config = dict(
    num_key_value_heads=2,
    hidden_act='swiglu',
    norm_eps=1e-05,
    attn_scale=0.125,
    init_std_up=0.0584,
    optimizer='muon_variant',
    schedule='wsd',
    decay_fraction=1.0,
)
MLP neurons of a small language model. Each row is named by its layer, matrix (gate and up: input weights; down: output weights) and neuron, and shows model dimensions 96-223. Each number is 500 + 50 x the weight over its row's rms, rounded and kept within 0 to 999. Numbers have three digits each. A neuron's up and down rows have the sign that makes its largest values positive.
After each neuron's rows, "fires in" lists the words (lower case) most often at its 100 highest values on Wikipedia text that the model never trained on.

L7.gate8:576489547571438467508583513333527468393477564433410542492483515578519518446516548509423498573466557459529490501426437521594516437518518467510520516534515520590500574500566464525470445449558482567426512606584552551604513531415525561576518523496559480485481480410486476476479573531496542541536488573512532503465503501546526484428502470545616463388565434556525466502462427416464523495544
L7.up8:566488460425411447476464474398546513534494518460532472503591448508467545413571541553525532578516482482565473500499510528452493522404514470503433412649518464435484419484531481421483483512544537460459517576435444563541400543532541519518557487496464426444596450421516469480493490507399564492474519522498497511531405526460506479539483485533564471523552541494521455471557528555533458533488
L7.down8:562574486517555513503462448477523476536517408464616486482538556524577482509530547451515460449425466547491468413482517513541486558536529470520464450636470545457535497539469447503473535433426608448538465436490585484585587516456528431416447591434494647458499512639406482467437467498470472484366396585462482503568493461529469499463507600480492586481505510470502550535425485576515539426517
fires in: "two", "one", "a", "three", "few"

L2.gate688:548438544491505425480502520529514513579547473509470534539492502559539434456534450533503405405544519467589557559545506486541522611413525435538478513447557501472552561517467550491536584416651501510483574522559544523493496480520475518520481547570562503566440569485567466505475536475483493554457427513388507487562442381500481483542504548497568465543566474535525476577513471523605519611508
L2.up688:501456523548514480447443464566571492437496458461477541482504522506470508490481544518510517426607496460495417526489593513419488481446548559531439552502498406534476533494478426429540532483570485406507486540484477445404377485508452445557525518528561522460423481467521481535508474490495502610489521480497538587467445466459507473474449516461625547478472542518537586515427459392472542591483
L2.down688:522559490446605520470510518453552533481447445405487456585584448563528540429468446494486525457483567430648472578436574416432427452585495512492491483470549479559558575500508394549558537483477462579504537537408444533603460455546465509464570494478552609578493525500466433540513538505517443487502551516459510561422537487493503481422550505502509515484511444460365487522468478565466441459431
fires in: "an", "a", "this", "any", "one"

L7.gate331:444431517474497481543611489491516534547563527515508381519543390474598480464422455434524554456671522403506472502482483583560529385546510553504435488403437509553468559524510469510544514520505520390588486616559527505483561494514417483463512491409511540530508447477507585478578532524512617513433541513510603444532444521494561478481461521589530543498472514528501531569525470444480499491526
L7.up331:487500453569457518441500496463534516395534477487509502437482469551496492376469445563498522469489537484449513491501519578570607456510438569563514507478535495436452514529532527548568552535571559419522460513481529487545442480460448587406464484549537545417471491588532589586516454425367555478428542481497530423522499600526460519525533425520481518394492451480526555577536520549518480467474
L7.down331:457534465501496482506476471579407410569407459500502550546547485497572558461587545514478468498541503497427542471430536435493528474510462566544543466445616437471602536437435483637402512508468528518532519560495517563405529531472504597560522442580519796485520431477476551499430461599477536529473464477428481482548566460507536488479503472474484472579589506484499425447486491546544534519527
fires in: "the", "a", "of"

L7.gate665:485433519503452501569398442418566471533455519490667504528549472496494510461621478515408423392474482448547511399438504432602536480560450465493597453505549536452470484458477519536537466407500498461479536450456517563520444546490506443551519417377518485485529529522532529547543499549454512439566433483486508501397433451508478456454516438501544504395476466525476445439580525518465497525557
L7.up665:441446499474542469540553478394510607552467521496571491566484507522482519520469551424369496588539530501508437513451487532513576375526430576550517479554561500457486516488519582559588544542545511438505444518456453466445430483475520517531479479470580551526551487510498445459476487512484487428530494563493519466461491458483480505450548613523588496497455408503536437448524494507357525547465
L7.down665:489521438567598455500490465393481477505415477529500559527440576498531512519553523551508476472582473479453501551514519518619547480505446520401527543462422425436509507462584500487497462536452527441536463459442506442598562455426522457449523431581523575560554466630519473445534513546483508569496436526455542483470505501534489487399480405459534529567481549486449522492495508571584575510458
fires in: "a", "his", "her", "him", "an"

L10.gate203:507505515380586527492536545569550507505424449555536514531483545477512422528516543490482514461434488474475531462486443489524580490481464483447497455493413421432512470464421481586560465621469603468470439526545479460506614499440501503429497587512527459521509421534476552518475466534493483547496493515488621509427487602455509543474527525526404518451469456534573418571544554513409564463518
L10.up203:473484501456510483502566537526508514519510536537598497452456514490427550463537452463463444500464507459488547536386500608574478497466467433562475465484460555473537544441464492571488513431572582518533587529444529475501565536495552627472502551581532497524433423616567470475484511548412522498362513513519508555595471463520483497480541490455539482505560508518579580518477535437446436455415
L10.down203:437459506554434476453508530433440558439613476443499541536505527458482432538507636412550500517529469453434434431539480527435489541539481488537563469532487483476461486543457526565458519516581382514514527519493405494495438449502488408458498386557512515445517422500492503473475493597454490445568492457435462531432532421436455492603593599517466442494511558487523452460450500419490413541481
fires in: "and", "to", "united", "new", "in", "the"

L6.gate794:485409525534573441518478429589470412467431489492584413408578436415483537559516538412461458442475534540585464440559545450531481464519554439513439603424541465561542457592437571559503531476467492479541528537591505591476577472492518552526433445511500456492475494542500522386528484470465538556565421557448432461575500525457454446508483488543504602474543384509549442409488434522492511460550
L6.up794:497544485537534554462469452405516361450541458501639412560545497535508505533451431495506519574578575515498566491507520453493554470484419549454538571377557492483539449497593515504506463495399504391464557574421578488453575515487472454456526551507464387597511502465490507499528513504498453501617453457507440515521602554508523458525540520514476495519502414504452369453509458478553486550413
L6.down794:546482470524481521500584464464404476576379560482441472472556507446560529448464506528456482476486410480433592541502499539425442551499488562521528505431447453479486412469526488499550574512465450516495443391506533529445443407525451439544483486544534474463572503546486545554394594484561520439455582463531540413425465569462552462522501471511481480478352463464508468452473405499556576538435
fires in: "career", "made", "began", "started", "begins", "born"

L10.gate248:516518460548527542535550532413595478547519514548387537499515569414485502501476522535525554511569569494530518522525483486443520452437602529499506617511439486515521522539519580481549546466525499533523464522521467433453530394459490448542495563519574510462483525460449593515468462507390522475462551500556499526604487459476452489580539516460535513619491444522489490438476517540486484497478
L10.up248:583516487560497485547470519432599482483599482531474490536401477459565461456492517498655519510405459440419473543478455449548499493502534513522574538589519510591469505494512581518476518399493513453419477501503403613425485480488532507539452522423506567507490533583508513445559523524522521493457568591483574516522484512493491555572469557516465502511441505504531669488502465457506437471524
L10.down248:485497527445470598454592465574495492540491518464583524469473498528542523421494435495568492511483570521491605515392490464493532563498523484568503532450529520506616480540417500450500617508511494494471444397512473482479554503478492488394530616474614632496450500543568546437473424563405490497499459579532626496541449488448552470594553527464461538479538545479506518518537447544467551476452
fires in: "they", "and", "which", "who", "that"

L7.gate393:512527442431394541490473521518552532545549585443465531509440472399535484487363493506616513479583434436561523533462480562586476562529510540483619466536538487459448472484488556453479477468523393374428515536531497464453568543470607509491483470445409474532495583554542649570581487478492513540402565495432530482433478472457435469575496468581521436485554515469416567569446473457484531588467
L7.up393:427524523515464477510452640466604520535432473540518496459516461527455513374509487552513579426451453504496489516602525475521483507408434507530463564582530489493510504490378436491507509452517584466605512534500483514562516492475458494516500450498492577566411566499449528481506436533396580542533556524458583520523533492473502478492411424511485513597453504574374536531413495446527591452496
L7.down393:398472497531529499496454558470511473490457482490474498419571406480505497483521545490505485460528525568576497543565622560552500560519505480498512543500542414572516643507484535477548453485482499460566514501474419566474476479449529607557472466512476593496392613540466497450416455497422564542500455560530508474471619501526531434472548549504441526599462549518447424487481487519544475514511
fires in: "the", "they", "there", "then"

L4.gate297:522472534478483445524435508486516484582545474423462507496458468531568507424425469436460492496525507508548548474565459469473613537555534490532462480454464462535424517449505532505503421417572422470482510495461468556482465530505477524515578490543574560412495457589431539484508467602446501451568541463498535474450561532444438518484399474502570472403567566451506540536479434563538560437457
L4.up297:499507583482490500533516517442518558528480510495524527520502494521516414499444469568443515511425487483565406553567501470437562523503501431464452477406487483500525602554398481506511536450515501441526556576605512555548415494417459441494480523581508563399477576544555550398455592564422587498539522508486516506559482469531479569403465547527580576476550435483531495482468560456504449515525
L4.down297:518481538575520494440498490517515452466458495486460620541491611528476485501575546529480561500544460527450522465491519488509491520507490521438525493503447525535567536507570445457455542505509482620538483545517442529434544524563483504587449461466533554525639487438441407464483528374516575493578450473578446413613480477464560514592478517411491509528466417470476523515500422555483626485617
fires in: "which", "that"

L11.gate83:488517444495514440512446536476497520446603495506455583560533540500470447549510436541560530518449507399566506488443483564489474442635532485533487452455534513532510560555478453512504485576480473531469492497497609462552522522511522532517607499467488514443534493455447585457564513527485425501502488495491484423403483499474469593470511589549478605463564550476603613532510520571461522568481
L11.up83:544489556510563528569501519515474535485534522385476478466508482489478525498481528486564572540482454470512422459616413542455456562550465470558446479448417499424518562485535413554576468402531501441488413543409516562518491552497489431466535512466558615492507411419489444412451532500505559522461442528539526511573555555477428450539507535515480488422417429467499514476585580579470470545488
L11.down83:581501427549487539471494526536549437468402452522578538403474392509493561373514489557416564509469453597468534514493526516573528475504545430522478499421436532554484526501567518542502489586515545440487486556546471414497564508413470427560543501502591696552479535464442489511455486444490481536516446515549445508481648533414422621513498445535403512469496484506488587474518436581571479504446
fires in: "with", "for", "within"

L10.gate155:520563555498494502532565454384627529532568551484462471473502518488503539475479547446446477541441485423571506512522447448451510473429504534609564487537480491509464584507525463455619527553476610544468499455415464581510470555460613446524510532558537492510537510528530471520443474538542597506472566534431447523474528399564428527576409478468506432560557554477573533469409539457398618437454
L10.up155:413480472489578485514461422517507545502600536490474493529527458391443508500483494535472480509518490550539451509432544494492533496479535588601592484553520388466517440590508442544454527438488556483519519508496438371535444502488489425515486520584519534493494548504514518508407446476463508540478498471481487526501526460500531571454457618459494448556387431485445476522548461607505566549522
L10.down155:464467543489549525531557574465540443494571480605577568498407648601597553506501530429570485506489536567470595490469595487469624519515485474447489468437600538540572513511497452490579550501567568517495490546424488509496563498532415517455491454440514532524485501489462452465505503561513454501538379469488502429417465541456545488592523490562526516548453563581556405433523532499483500427484
fires in: "is", "the", "are", "most"

L6.gate727:483483522408504536486457492444581513420553505407479432507455517479473450526490503495487565572539515538584522506489515621462409461504505475513444516499450506495573594609565488499521467439382493452499551542580508457550491476479426480472420515560485580565498503572505521427488533563528496531504517530485516519455457404496549480503557489586426533434431441465512535528465473525496529475516
L6.up727:535516513510481547455517528497585501501563495509440499335491395508543533476478499532494523554577477505439498369412607592391538426510487457480441430447484592499476510459584477611440501480530491507480497572435499595553469399447535460451483547509478541418493484473534430432519527522595589558481512585598539515513526499483600560419449566522490484513514456545402471466509508528494469526602
L6.down727:561585545518547472482494410447599525519512529458469501441517530522475492459419499451462536554523416551452513484491482469475496463489569466422560494528460469593583539549504515536462535544505573468510523476522518477418624428580493492499478483576550664525568526647548498461464397522558529531522428566538553505506523494508497518505512482500411593489485498441554507576459517448486492452491
fires in: "of", "year", "after", "days", "before"

L6.gate399:589478433554505540469560438531471519564489429483543531474564485537508469589512499543542529550452536582554470547497532504469560553530543478521399557397466482450511600536412535513583377440489464518458509504464547463540557495586445456577524618502507546566488507598491441529558538535496510485589500508426493491556611449498476514395524472576555485476546545569524483499505567513529530450507
L6.up399:622537468489486396471438487500513450570606521502530515528498451492524646535444555462534400434512546518456486503488423497594545522500483539497519478480477473441555487542416586433460462493476451538462504413515556561420458517493508480554473495523458533591559449487561503429531536533488560486555508446415561551448502473465544511530515523575441587462399547425458492552416552578505521528529
L6.down399:438522527536514548520454455581503457499451530543566449530519471485554466577513575472527480486531540533498512487560531499533420584378507443475559641528427500519619436458401493498540590476400491488572495584588526450467539545451590438462501353568556574450547568573483511513450596556569551510465512489549587485477444561519497441506590472454524440540485438507498482427519447579437472548487
fires in: "who", "which", "that", "and"

L7.gate692:562513554452551509626580544440524596534458551467558525483490537511504521448473577571436601564539469520460501565560532597426585456502528431457420527538520501568561469473535478546490596500534532487441435616535543454542477518491491533545460549478535321502566535515559475427580437503476495483573487601467512542462473470482476557482462493456457492434524512498443497589376535526549440548493
L7.up692:470494493548497549643526415460549560516479433484502540438554477466518493493495470543512549513573460484440515458503428468526539428573446450528485488560449518440495452564514528510402632422469497486399438602439466505480586615428550482496450496443525455539535514496524443504445512373472550517483630467531410407485435564435496532456464505455519506510453479459476529583390458560574441490551
L7.down692:514532491370598508502518499533566564507554515577433453471461481470577560445477513451513510512393510484506462456440476479514413574554398448583588533477465447542518425455554564545594474511419498595470466539532478486502496515484488488426417503552552561504547586531487476529431507452521535478507533506514449482502528537519469412574446483505543488584429531464433502432567482456466449524489
fires in: "four", "three", "several", "following", "seven", "two"

L9.gate274:503520534498512537493472545480508456454528512395512542459453479519467482462443478566549447448501473476532563509542393439437597505428601501499435489515501505463436533445509423491455527427486481480518539472577542497610455521530449422493473405460485557517546519480493526475510454424498485555457527477544532492497508508507417458533572491468547410515483408535587535578500485581542537476418
L9.up274:481548575474538473559475543515528488543502409534590514481508471606498546529494435546469505443549468517523556506444435512482504509408381527570461519484450497481465403531480537472483435414559369523450470494552524540458472496452434570461523469491508493548636510500558559488522503465487494429451542532517518452495491476544427453433472441511522438481465400486471485520543506522488555435523
L9.down274:454593576514461587424484484588489479585427576527535533559528476490559467460506402385534425493425520580557465511393436540418556428430518587498569558461539456577478520527448395477538551516508437427445581594492507477373432500496457435479566484521395461540543454565537479392547542450490551481585489539484501486487438493572453476586444486405495482433470416538546494546492543551577555452478
fires in: "would", "to", "can", "may", "will", "cannot"

L11.gate66:551466434541530470455545369464529536541460541554533673495496578467460425456461475479402541526485495468450554462497475576552435473474571598456463435457543375370475484471474495597521460466430540463503455491505571559497499498616542485521400505576428470532470552503492593436407555524512494462537461490509523419490530481509540492489554498482465528441428408472525544568493582548505540599543
L11.up66:538471482411534537571481480563440548496412517519492534447437563511560411511507425533480468566520545476496464452558567526530531540537509535494533530474409483532461537574530562435571517578536533497553495458405569473497534567487474436541487500509540539533524554467457496486479475500535504496528463483491527568536501468452453502470447551449517508563557406518451516477467501515499401516489
L11.down66:615503485500479530487444508540527521507540412436532568451494491401450473482503539460412526444520476512482421457530443445453401500510488501544398468492404473558538403515544518450445481550510477449512446444447416601453513463472490411570521495508511474518474527473529507363501494503492490491492519453424507528478529460428481470517515482395441458535470573634566486544503481585535416521486
fires in: "for", "former", "of", "in", "his", "fort"

L6.gate46:512500465506472557493475389538471503496541505526542523466548630477595458417458499482538473547466547476426457446554530583455541516484479509509486524387523508495573526549475457547494459450490518518432464525537509490435437446460574474565456512594626436458373543626549500443521452592472452476505547544509527513526455526583519539523477505485451557539462388510506554469493521415411613459383
L6.up46:389508485489492509455534566495565383463517518532452542521553590426377410423473450457529454461469515512517458472468443544525535497498446541534483504465568526446512502429503505497443518460467456530432595602452600498501442534537543591440415540664515546435576411562474566465441492468499466575457528545529493495567479553460469429496499482424511451519513517486415500458504394456499493533606
L6.down46:479422526463573545542559509532498529561503464540606440558563555500512461494562519475500525488402448512510507479560543468526525442473434398482481520524540599563566501479494499476573496553508440423499481478481430445532476499458480513488504438569457498526537526603613590448409422531482552561542482553518521392533501533505435606495554428485469501559575542476426537495484543564455507485467
fires in: "after", "while", "when", "although", "and", "to"

L7.gate396:523512494492572416451506489492615452520575438469454543487516517453615570591531556484503572541529486595487489517434468469479479443562540436480528466416454501446468559479399479539577462504512474546473442521458464574539525501520496547532477553554586467545497476471487478563583573581444531443535502554486562493370536363541483530476529526436444529519551548529533549524401516526499495442496
L7.up396:503557480544501490596515532559528474548584482534414459473533436506530495488456460472490466490455548487496512542528411522483473449415491490492468509431473473475485644562486551429642535481461447547573468497482465550432590479435535524479535493512413361479442441571592540477449552480451586527563557465508473455437501512406466537478435588481434548512505505504489542505584541498489495490463
L7.down396:548521457499465529513464548476528525581541462530519410435438582551564401506499511496575500515538505503489515458499494455448479472469458536440509524513498441528501486459474487491534511427534580454475551497637468557434436533626433417476588479475479382485544512471467471492498539436534566460453499535517499550526445527489565472603599521550447560541470453633588544561505493463495530469530
fires in: "was", "the", "is", "and", "are"

L7.gate262:541582482457472475475544483484576513476575552424557449455519505454515450505480405543442497534525436402476483522501470570487545372467421516539493555452519494500525443485505459514460585425557585429483474537507505554454449492599583579514519435477495415511505447477601440458512531615572492501474440523531557478460464424552524590469558424480463533440519546474454518454414490487398470512544
L7.up262:509526445510550442493554473470601553543516522520487511477593385458453481477449418521588547543517528540464450479551489455501520510499543433565497600472538522491499490473490498543462477404505457511522525516463408481460446449487484451526474490579509443496434469504530499490450517602554499593598430455584525444525606476446463504563522464539491454516487494523578515437465450474524446525460
L7.down262:495483543577466422541546549537430441632489372646509532462537514478477400420563490496534486526400518496515505500502521491443474549518490412499498540556508472539539524482541444527470465515490473503504463473468432488541509464510562454505485482569486636413430480518521525485447539517563449552506539581493468430517530406380509461482532491456403580470557529492513505494482460444498524448438
fires in: "as", "while", "although", "if", "when", "though"

L11.gate293:444530558445417492506471567501448489465511495442491515489472444549518434512547523576549468502536515508509420513569383593503420504529484513522495599508461508502450456462489457439581541446521546467456492519542450540494361554486475516480409482534577515545574530465571567456474482519480452529455483540514578407478541417527543578457518547492459486399654481494597560455571359481446617456507
L11.up293:517488578452513562505499485556562475552351472543520480554521499497521507485435417470476489517445569590487528427475427568410534515492549495485533414540450557587557480487404443530398545497427432565474490494457462480465532501488514602490530471549549490573548466456497553439443465419466486502518505542492548468554543495450430497517567553471411574514449562501580461545542513473574485511536
L11.down293:513522580464496500492402473521551508487413547545555453593489564607478526480582521534562510551432525464462553527436484509440566417461508525576562465411575538608624555523493470521438446514521531489519525488388459482470472559549580432557528524633496612444493493525524449497610469458521481530440495520501485460558482512508389436536520555509509517487477466445470454592529525506549448529530
fires in: "to", "would", "can", "could"

L9.gate4:434469456556501493519462499521516496484456487456632481512481528491456519437488453451471594526538492505529459499391462483498583421511523482451444488478529521506460521467523451529448544469509513490511472491463466519511490544505545475545518485397529539480571490492408474511432497421494472420548361445639481461504518499457392468364591487458603477479509465510481568446572430464528444531540
L9.up4:536543564565513484537494394488591384454455453460486488581487481541528458469529565510515547518486471556551526378532520487550500477530574471481488440550493522460460459472490538462607469487521500516518515561491490423559484471385552498472494483542528543491551496437491486457455500498593452670602409515507442502446535558470514513425525585523454408511505529473485515644536490481507527409423
L9.down4:497470486468516552458512535450557549519506502450572502383558638584462514501557508520420464602504516563508441440500554527515475522465509457430575495542583448464620493416522530478470411493450513559418579371555555501446500408437563504514402524529523536484463504526584553532476475498451502540474487634514523549489552571491489497490577624473436464560480521482508474578590389506456546449432
fires in: "on"

L9.gate153:501560506496551486535533526421492569566484490437443450557628510510536530409431495503466521584518482486532462527496577555592501542596549513533511540431436435488469529468452548458542532512417525530504408554498431367472505538454475552444416488422486443432468524435411599527559571540511466486456479545471535537473491489593423612571510422503563529480515478465511449485431553547445459600534
L9.up153:516518428538508436438463405650550452488521523574438454559548521523423446567404415604538560472510485435558498450491491486498524494474491454537419456503473374557549535555477481523468555516489512488511488468492529366520617542542561448496567528461493416524494537460539593526451494601560551487566473516485490542525486502473440461539525436498496473445529502488529475520495494502541487489470
L9.down153:417553467516576386515442598591558555496502498569449501521503563466449498529516511551463506487490594453520476487513604521444497508518429399555487427564452521541546526408536522570544499604513482513580503504533598455497637482471455474485490504510506568432441478549632549458509540533533606532536519549559394512563493459484507448543593469499560536463532480510551521526511458413534512426389
fires in: "s", "us", "usa", "a", "c", "according"

L9.gate62:408528489541463495538518600492479473520621509469510581447549504503472445433508511586520423512512564474538601448453493511477581572471528541574492534477475404501554483494444432408505539432541518468502463545489491491375482443474489456575526551443495526503565498436504538509486575467553526424439409554489532514505532474462469515447573430526550472468549493483550577487447486568501550524531
L9.up62:482602440443524594523474554512580525497555495541532504466489488499538426497500477510474590391610420544419440594436465459497443542446507490563476488498497535544488487374516580464496562499525473473515528484503446464473489498483533421553563533519498528554426480450452525421518505554406580495481540398545508573475535499577438484526543397551508476495485425512491611612533552418536534505540
L9.down62:508524485482484507549442473546479453550447525619528415490487478559555469479489470500527494543431541559576644463444517572526512526508502520437540503523479562571581556572438370521492523550467499587532520608583463503472550518556462501459456482592511589472503456561562449484517477424541450568524541515462531491495550519560515509599576492455390496524436507486505394558537404470478604479493
fires in: "to", "would", "could", "can"

L6.gate605:454510488615612510464497445546524507468589502458449518417464375452487529435462429508505533502509450595522469501504562504616483541531446499531483563498482436504439542531452446445558452537512524438485516544529502492484520499475504572560518444478479527492418516483511481505614563458446506421429447486462462431506466521473439493421480431653543530567491433540542503493531552572587577536529
L6.up605:481564457562497471466439464565520459412487542471460576468562427482582468457522474543484553464477526592503541499435437537477423476443442554524447471451515526488456543508453610459496557557463551359577496498446418528537510554453550599510446515449465515519541567458553449505472603497409550467562476500468405533456540460456480485488558375585437504576552469488478511456478525542498521569464
L6.down605:444541439557551451528444397558458465529522506524559573503579487505528601507514530517490478555573385536448470498439547503430501460476484419538461470553453533449446516409527505613542478472502456510580430515519484551479538537411515531526530469570618478561448475503487524392495509496526520458553593512512476592472482613483480525416556451403481462523492452488481523485536498537483638498507
fires in: "american", "the", "brazilian", "pacific", "a"

L11.gate698:497545578520454507490504576459482565507482466453521466506549500528506476542527504481473526547456489484506563447470586499476496443502504494578456351456543500542521512487480469608630472571474543578483467516506524505588429528526520413517513557591596526425465384507490412432406529573457470536508536527462480450560489451437468560439457515549556447496479495456478491567507430489504535591519
L11.up698:545495469373540545485500531531540428550483485469494496487475448505440470480506534521570498581389477487547475520491481453418431495498546536432456445490474431519492379551466512509566469413471506495484480527477530458585460504466506569493486474527450597534531435532509459498496466584423481514470487486521447499467582616499467465478532520476497558584646505492464515440573543460483528479483
L11.down698:506516503565537548475560549478499450467456538493430562418563391477545492538550463440550400519424565431526447409446509431517518528440375517435458447454466431598514480469521526545595473589488574487498549539508508518455546511524593565562476449529503782405539583510569574434455488447513474487497479496494485400487523507396457505495430500535538529544496490497579456504530509488519551500492
fires in: "of", "and", "in", "for", "the"

L4.gate428:511530528519533557454492554524437476625470499527507516541415476535559484452447482542416516473530505454511445498550471459528630481529520517502421507430594423486483503532457478493479489505490481440544492494481437518422478542552523449515486564403440433492543377526543564502572520480483473508673532536433527423457577518464477424554465475601587530466469536430508548575507419431491508567457
L4.up428:594448471529537521520425626498461490505386597487565531418495419527501459518528481445441478496475489511505458526531487574444522551454460487539440525556578523638534478553441563506483456465511457467547542471566489466431578496537489534542453464514553498520469449573423477523517608450478494517553494399501499469414569530415582565503433522532527517538536447437436544555482417481497470549544
L4.down428:580455500553510564507510548547543414406420542553543439514552550580584536519489488455469508420513566560489453547498542425444502549415476500524553519485518466596530467481514585489491487538465543437456478553460500574443520524620413505467529352528528563511516513527515457573498612407548479474497493529483486435529488589442503387524494561484611555474518456545528460491541536444467561468528
fires in: "it", "this", "that"

L4.gate476:467495516393545478507480601438619500434535595484481486473606398486531363567515527480491505512485437467573413510507592589493415432473518604582450421516485491466521572503518545443437510538549553435593524510527544422600439522534417469581429454488532538428479448510472517513477501493535467513543494493557568489408502574510386531475454444529524474562553467387454459568525502459509557504584
L4.up476:497548465533554447465525513582457501437465557486523477555472471510534542491554568495500478552464532521451538503537544529505468446485475534497433448513520581545412530518418563592485454544546454610439458521555514472582384511507431494503491485519546555427609430598507495480578557533481456424461491482438520531498458566490578483475439508487534470544525495450519414542494515452504577490442
L4.down476:438497470531524528488512565514506515484513514468492587452456472442476467488529476620574544468474521412538492492524525523575421495537517471519481537503462510467556514443558401455470537534477525410517474465382447529550540521484519484489494498487585595497506502449649638462488470474504453502547497522593510556423512357508540553561520585602461469478603559458467553491447458479483498447474
fires in: "of", "attacked"

L9.gate69:534505434460467461506462489489488632537454427425427563497458595440433571401490495537566567474443469490504362377460508588467406500475538463496478514507442515575508464460516461567500448621496574461364499521497535502546521521435471468568384519591506493582542480504482476393476491508508442511432496507512425496478519432455463497624550565545533515491493493535440474433549605517424454558583
L9.up69:474421550422549497481546428509553529469474484444564504498468457489503454454596476411580509487531506519497462371589504574485525526431569513486477512440498531445406555515572500554545518461538565491520548662543485531501496559443458475487429488449554559565530522494450478500499492492478544552466521557551380454470468434491588504451508469580596527410497510512456519442506418459503451458488
L9.down69:622457534431502484547531447430479455477513442452492509499517683491533441525501580542486350573389511506516421484531515569512479573426445461412379512571545579461530502465522608461450506470558527545505515525505467514431543432498533465499487614514489677493568486513499534541484487456549592529562476543464495486486466428468526520523504477437542434439500510530529474520410415532479455506506
fires in: "in", "on", "well"

L10.gate217:463486430536458505485501484400468513465455514495425448506512469443542542515497457526480435579499494473605427487547583552449471496425539481547440517432565552530421518450479519528547469377646557524481486563503507588506437513492454506466583474478468623445501539465514442497515561491499573492478505575463524501486478496476544503552507496573524505521459495441603548571450511475577446602473
L10.up217:520486516503446530540495502481487547450476564481441492475435520408547527517471527504522513562553430561552467552439562540458438433527515530466559379496507573547518597490516539502583491491498471507509435574574453525560433478526571482524503574550515552535464459448507548493535498493510576447472568511462567592528448566446487544518526474552525415479583529469487506435524570454487499446504
L10.down217:596524545582512510559449532500585559514497489554548496462508465563577555504537502468514449513485586444422550435470509513510540540510520543573502463452421430545483580531460453417527468593482514515509493583430527459434518500541507456530456492447555695506531473508372553474378453453521581551521501486481537460439553543586509459494518422443525512615473500483541527492574424483576497596504
fires in: "the"

L2.gate517:468527392473465546426514418478484445529425547422548473444489598489470497513541513524562488481507523443468484505434410593449417578514461488567523495483568568525557548522473455478524455618464522529420501520419550480477524459559473506556435495432532482538524490522493471534526552564485549519497493491478482498504493411544524508426530380478492565498487477512467524484425556441621581477442
L2.up517:475468473538394533441407448434568575454515525575543514531487433518499532516611528603489559484445516546389516391546412479554553460481459558438430467486500499441544577538484455356491489510420593505542529428541451594450497499524455432549520451570519502537509466470536447662513418487544478493560495548473526567474514476618492584492499500542526524379525476414525564565500494529522504480502
L2.down517:530607554555479474462416440576483549546506442514444490449559489449500523449523500548493531474501483567480547415535511499589406502566521466562455566515462441513529558454535471433571571484534580540606473520456460465549454524419450473525498430608573577453430374539541491478482436493542446596497482530505472487512489526453482444531517488558456492457531472496543532576540527487460506407457
fires in: "of", "brooklyn", "renamed", "defeated"

L4.gate231:477504508533526592560511533517540513529560543406454560478488448494503490472474487436450492515400439417565394524466483481485529484456544505397573548431568515419506486419527480523465469490581517447535517498423451546502524444514573458501501517574483518514504566421511475455454524516449528554453485480549546554465515418500631463506505465505515433532490520494524553554373509546515508437500
L4.up231:456480551501439499546495511450416497371536467561504496475456510504477494463506473506506598459467492503557523526539468428520457500447517499542518542479529378499501466584503499541493468564552533366529473570498481486568415548445498440420398539503511484505448454578478499479527437489443513426481499489515504411514470586445523454415457553518518458441487509491579489400487546410496508612405
L4.down231:449552496431614535423537413468510485518474508490558427629448467615449581510438486435538571491588521522526527515548553548552431602489481456463564396519542506505474517557565433593516425497488526547552487523522454505515531405521430567453528418484499556568531475538503464552452460492405461452521554433455493514465517543550382470586461514507477514492487498605499509491455438434476498461425
fires in: "an", "a", "the"

L10.gate385:533477355547531447515493519571561505446480469549487521522505500515474440480513503507425462501487560466480592460489465527511572442594568437440513477492516575473549533466428530432526487535525540526418516489534503538535443428451357509467489526501484406485515478530458544507543518445455550483476530439552560510465435546497466474557509499577460529531521378474482517560578516553457509526463
L10.up385:510450523493450524494589446447433531433428541467468480423550600475432519537328574540506486508450391517473441482581472385460529513616554520490532520541482567503547476486450464483429544562566555517433513520558641566545566605575541534460490499561469557611502407492603538460480525396461472441472460524489459443616500448545486450543525510520525578573496451471567523456571481559474492503527
L10.down385:481409480465495481438584516490429556514593565500637485428548502466539532514446483557494490430442406470590528428481463574550531540466525480526541539517453510472435531486479588560450591510525574522502512492600430523528480516542539519554475541447444577555456542488429443480475505454448529408504502535544453447505583434526574502486537555507477548551526530547533522492464527481411455433420
fires in: "in", "1", "to"